From a checkpoint of a small transformer trained on Wikipedia.
Size: MLP 4608 GELU, vocabulary 8192.
Architecture: no biases in attention or MLP, untied embeddings.
Training: a variant of Adam for these matrices, 901M tokens, 13743 steps.
MLP neurons of a small language model. Each row is named by its layer, matrix (up: input weights) and neuron, and shows model dimensions 400-463. Each number is 50 + 15 x the weight over its row's rms, rounded and kept within 0 to 99.
A block is one neuron, or neurons of one layer that tend to fire together. After each block is what it responds to, as a language model described it from the Wikipedia text at the highest values.

L2.up601:42 58 51 42 63 54 55 61 55 36 53 14 70 77 01 45 77 58 50 64 59 19 51 50 71 51 63 58 41 80 48 24 66 52 06 57 47 29 70 65 68 41 61 43 24 34 52 66 66 47 25 34 43 53 54 41 63 35 72 68 60 56 47 83
L2.up657:58 58 39 32 66 60 70 45 44 67 60 58 70 64 25 32 64 58 72 61 69 41 52 47 63 53 45 50 42 28 72 46 46 41 55 83 34 56 41 47 49 20 31 52 46 15 56 52 54 00 67 55 57 42 40 72 60 57 79 61 47 47 60 73
L2.up763:69 67 35 57 62 57 48 50 52 51 40 27 73 59 36 68 49 46 62 43 59 54 29 57 60 60 56 61 65 74 37 44 68 45 45 79 53 36 80 71 48 51 65 56 72 60 61 73 56 73 30 81 32 72 44 70 49 40 66 63 64 57 44 55
L2.up1065:65 65 40 28 69 42 58 33 48 51 70 30 75 59 46 49 76 61 69 75 60 19 62 59 53 67 55 42 46 49 49 57 60 42 31 72 56 52 73 81 45 19 60 60 43 47 86 57 46 54 61 80 45 42 45 79 87 35 88 48 68 54 43 62
L2.up1233:63 72 42 33 55 62 53 19 51 47 36 37 60 66 46 44 48 03 59 24 70 63 56 36 33 61 61 63 27 60 45 56 51 48 60 56 41 47 65 58 58 28 53 42 59 51 80 57 41 37 66 45 51 59 47 62 33 47 98 45 87 35 60 37
L2.up1356:50 74 49 47 99 58 49 64 47 46 49 54 75 84 37 52 54 74 59 53 81 48 63 63 64 49 45 60 69 64 68 31 62 48 58 84 49 64 41 72 34 40 58 49 51 40 62 65 25 57 57 47 00 64 44 60 73 45 77 44 50 31 16 53
L2.up1399:38 72 50 31 48 48 44 24 52 39 37 27 74 74 33 36 68 53 62 63 42 45 45 42 52 54 52 57 67 56 59 38 55 52 31 45 48 64 49 80 73 55 71 47 46 40 72 49 19 57 89 67 36 71 36 78 76 64 90 49 66 51 69 37
L2.up2224:43 72 40 50 54 52 52 36 49 59 48 25 50 52 41 38 63 73 46 47 51 33 60 42 39 75 45 53 40 63 66 58 58 49 27 93 25 51 49 61 60 39 62 42 49 28 67 44 49 31 87 95 35 60 28 50 75 55 66 49 85 55 44 57
L2.up2438:33 60 42 30 57 46 63 61 59 53 45 46 71 89 55 64 60 58 64 76 64 24 59 48 46 66 21 51 40 42 39 65 76 49 25 50 55 52 46 58 40 46 37 62 43 42 36 41 52 36 74 73 23 56 40 79 63 58 53 47 59 44 32 83
L2.up2512:71 45 52 28 48 51 40 53 41 64 42 17 77 48 50 15 43 37 73 44 60 49 44 45 53 48 55 46 74 59 79 57 81 45 52 75 27 69 59 41 41 30 68 44 57 64 53 53 49 59 84 38 61 63 64 92 59 41 47 57 49 61 59 45
L2.up3005:37 69 41 32 72 61 77 51 49 51 40 35 47 63 59 82 64 56 77 60 57 71 70 52 62 55 45 76 71 38 74 42 70 38 54 75 67 56 59 58 37 55 56 62 50 55 76 49 54 42 68 34 30 52 52 90 84 46 59 56 48 39 49 38
L2.up3416:29 72 46 46 59 60 54 33 52 36 22 28 77 76 48 42 70 70 58 73 66 62 68 64 50 37 52 51 75 54 48 37 79 36 35 57 60 56 66 64 70 24 70 46 69 77 85 54 63 50 59 74 36 64 21 54 40 33 82 63 48 43 68 49
L2.up3772:43 63 49 37 47 60 55 52 46 58 40 28 75 60 52 45 54 53 64 62 78 46 59 45 40 61 53 62 52 51 40 45 53 42 28 66 33 49 76 80 30 47 50 44 79 70 67 49 73 36 59 96 49 64 42 76 66 50 87 51 34 67 43 72
L2.up3781:36 53 54 36 43 58 68 41 47 79 61 40 53 70 71 47 56 50 71 88 50 63 43 68 35 63 42 59 77 31 42 34 64 39 51 77 60 62 47 71 49 45 46 46 42 48 60 67 56 31 53 41 51 47 47 50 42 40 57 50 50 36 41 59
L2.up4042:63 61 46 43 74 58 54 27 49 62 40 08 76 54 17 53 51 64 66 72 32 45 74 25 62 58 67 72 71 78 74 34 69 42 27 80 35 61 72 89 77 20 40 53 44 50 63 77 55 71 60 56 24 75 38 73 54 21 62 48 70 53 21 73
L2.up4559:63 51 60 42 53 53 61 39 56 49 63 47 68 75 32 27 80 45 51 32 64 21 46 14 51 62 47 58 35 56 55 44 50 55 37 56 31 35 67 50 29 46 48 46 52 37 45 54 58 44 39 57 32 63 38 68 58 60 83 69 52 56 74 41
Responds to: Infobox field labels

L6.up3275:70 55 52 36 56 41 52 22 40 27 71 51 62 49 39 44 80 71 35 62 22 42 44 76 33 45 87 51 44 52 68 56 55 62 25 46 61 45 71 37 51 23 25 52 18 65 63 42 23 46 74 69 52 59 15 59 83 44 62 43 62 21 74 30
Responds to: Infobox field labels

L5.up1389:51 62 45 17 74 31 35 48 42 36 56 20 58 91 49 55 49 56 71 51 55 69 45 33 36 48 56 36 50 43 43 43 56 37 40 43 56 38 58 63 64 47 62 43 32 36 35 68 45 41 81 80 25 55 28 57 58 56 84 63 52 56 81 41
L5.up2591:75 56 48 31 75 61 60 52 47 53 45 49 56 65 27 64 45 56 60 49 27 70 32 34 65 61 65 11 23 52 46 43 71 38 35 50 33 55 60 42 49 41 68 48 24 55 60 39 71 59 35 63 28 92 43 25 73 36 62 19 45 48 73 36
L5.up2841:61 53 36 43 69 46 45 43 50 48 34 07 38 35 41 48 44 42 25 57 14 53 89 49 21 61 64 52 56 41 70 44 85 36 53 51 55 33 48 61 39 35 78 54 44 30 57 70 27 58 64 81 42 60 33 79 69 74 42 53 60 72 51 35
L5.up3608:55 67 64 26 48 61 37 41 44 29 56 28 50 76 37 37 79 67 54 41 23 67 70 28 43 62 58 53 34 15 41 31 65 60 77 46 22 61 48 49 37 74 72 46 41 31 70 64 52 64 41 32 36 65 20 41 66 47 24 53 60 44 61 52
Responds to: Table summary-row separators

L6.up152:78 53 51 27 55 57 43 36 38 80 50 58 73 58 94 59 64 43 68 45 54 63 28 43 22 44 51 44 43 53 36 68 53 34 35 48 55 13 50 47 44 45 43 60 49 43 44 57 43 44 42 94 36 56 60 42 83 54 65 73 45 41 60 64
Responds to: Infobox field names

L2.up248:45 45 46 49 50 59 38 58 46 25 56 51 75 45 48 55 43 57 59 47 68 39 60 39 60 63 61 49 32 67 59 40 71 41 55 77 34 57 38 63 71 44 71 39 63 36 67 70 39 44 47 74 37 54 47 51 33 51 60 11 42 39 61 65
L2.up457:61 05 46 44 72 55 67 29 45 32 35 57 53 68 00 44 62 67 68 50 60 41 60 63 60 46 60 54 57 71 50 38 81 46 32 58 30 34 61 72 46 29 52 50 36 33 66 77 49 46 64 47 28 40 56 64 92 40 55 50 62 39 64 16
L2.up538:57 90 48 31 67 53 47 48 54 47 30 57 63 65 10 40 58 55 71 61 80 24 51 66 51 68 55 62 52 65 77 48 71 41 61 31 54 42 60 48 39 38 35 42 66 42 58 58 21 63 51 26 30 57 60 66 78 48 66 52 69 43 50 53
L2.up808:37 68 39 34 54 56 51 41 59 57 58 47 48 55 36 42 54 68 68 38 46 55 43 64 62 68 52 64 32 48 42 32 57 38 39 54 60 47 45 68 65 40 50 42 35 42 50 53 23 19 51 32 48 63 47 67 65 37 16 74 65 23 76 45
L2.up868:31 44 83 20 54 66 61 53 49 23 57 39 44 60 40 50 77 18 39 64 72 77 74 26 55 75 20 44 70 55 62 28 60 58 35 40 63 45 31 69 48 63 36 50 35 68 53 42 40 59 32 52 15 70 40 56 57 47 56 39 74 33 65 07
L2.up951:54 56 55 22 49 50 36 12 52 53 48 57 69 65 01 49 45 52 63 34 53 55 42 38 43 50 56 54 28 77 68 53 73 53 45 57 50 54 83 50 45 38 40 53 36 33 72 51 12 58 50 51 34 46 47 65 73 79 73 36 56 23 67 51
L2.up1106:49 62 43 37 77 53 36 41 49 55 63 20 51 42 34 50 48 49 55 61 94 55 46 43 65 64 54 73 61 92 57 44 60 35 43 67 56 42 52 74 56 24 61 52 38 48 64 53 29 23 71 60 21 72 42 55 56 35 32 55 53 37 64 47
L2.up1575:67 53 46 24 44 59 61 23 45 51 61 56 46 65 62 33 93 38 71 65 70 57 45 75 58 66 41 53 54 32 62 51 62 48 29 29 54 42 63 47 55 58 50 46 38 19 62 47 38 40 41 78 41 63 58 73 62 45 70 47 56 51 40 41
L2.up1859:54 63 36 65 86 58 58 53 49 49 59 44 60 86 32 71 72 41 65 76 64 47 63 42 49 60 59 56 47 31 42 29 98 45 34 69 43 35 62 66 53 15 58 38 67 30 75 64 39 43 46 71 31 49 46 41 62 70 78 30 62 40 34 38
L2.up2033:44 38 61 41 63 49 46 46 57 44 57 37 53 53 28 36 83 53 54 39 72 35 51 57 40 62 51 60 35 64 57 50 54 63 41 47 49 49 49 50 74 59 24 42 58 33 52 52 25 41 49 47 13 42 52 59 72 49 37 40 64 36 75 17
L2.up2477:58 60 55 46 48 53 41 51 47 70 62 41 81 67 39 29 53 47 61 51 47 26 42 46 45 69 73 63 65 73 57 68 60 52 53 73 53 46 75 67 53 35 46 40 53 42 49 35 31 59 61 80 51 64 57 89 74 30 76 28 41 40 58 66
L2.up2649:46 64 60 48 40 65 29 53 53 21 33 44 49 64 39 51 65 33 60 69 70 17 33 61 38 80 60 58 51 82 75 62 73 44 49 56 32 60 50 51 40 49 64 60 77 89 88 53 15 53 46 46 49 54 51 87 69 47 91 51 55 38 60 41
L2.up2793:43 43 45 25 45 65 69 17 41 59 45 43 68 54 28 42 63 46 57 36 48 68 63 51 53 45 54 46 39 57 64 16 61 43 34 32 50 43 86 67 56 14 47 43 50 46 29 69 23 27 63 53 16 59 72 89 61 41 88 53 34 44 54 54
L2.up3088:31 62 41 49 61 58 44 37 56 57 39 13 62 80 41 35 38 66 46 55 77 32 56 62 54 70 47 63 33 77 60 40 71 38 41 83 46 44 34 57 39 53 58 45 37 41 90 66 40 19 36 49 58 47 55 51 60 42 58 63 49 33 81 48
L2.up3095:63 21 39 32 55 66 39 43 47 44 60 52 49 67 33 20 57 52 87 44 71 44 60 43 34 64 61 40 44 79 38 45 77 35 53 38 44 63 46 72 50 48 48 42 43 31 76 54 41 43 36 39 50 56 71 46 81 48 84 48 58 13 46 18
L2.up3995:28 47 44 40 52 59 60 38 43 67 59 07 63 61 27 35 44 26 56 64 70 55 47 35 43 51 62 42 73 62 63 51 58 47 44 62 39 40 55 56 59 24 60 50 42 40 25 74 56 61 39 62 29 77 63 86 80 55 52 45 68 31 44 70
Responds to: Structured field labels

L5.up434:74 43 57 32 46 64 33 25 52 56 46 68 56 78 51 69 67 32 73 73 44 55 40 19 38 56 61 45 68 48 67 56 52 53 28 39 67 25 50 78 45 43 61 39 48 42 40 62 50 57 65 66 18 90 66 47 49 39 65 68 66 34 55 57
L5.up1741:70 44 51 43 43 65 50 49 46 56 54 59 50 52 45 63 67 44 69 20 53 73 71 37 39 70 56 49 44 35 55 71 53 41 36 52 53 42 63 35 37 32 51 49 34 36 53 37 38 37 88 82 52 41 64 57 37 40 71 57 73 61 45 57
L5.up2060:87 52 55 52 59 59 44 47 43 59 48 60 76 69 36 25 58 66 78 58 62 50 54 59 38 80 52 58 53 46 62 60 75 48 47 43 46 50 21 50 41 55 45 30 49 24 42 51 51 32 87 54 34 66 38 24 58 50 57 61 50 38 74 32
L5.up4407:31 64 35 51 41 75 57 25 49 73 58 64 54 71 47 51 57 68 75 44 39 63 54 48 35 56 61 68 45 60 65 64 68 43 46 60 38 49 63 60 35 25 70 59 42 32 51 57 47 56 99 80 46 50 70 43 43 47 67 46 45 64 51 51
Responds to: Infobox field-name endings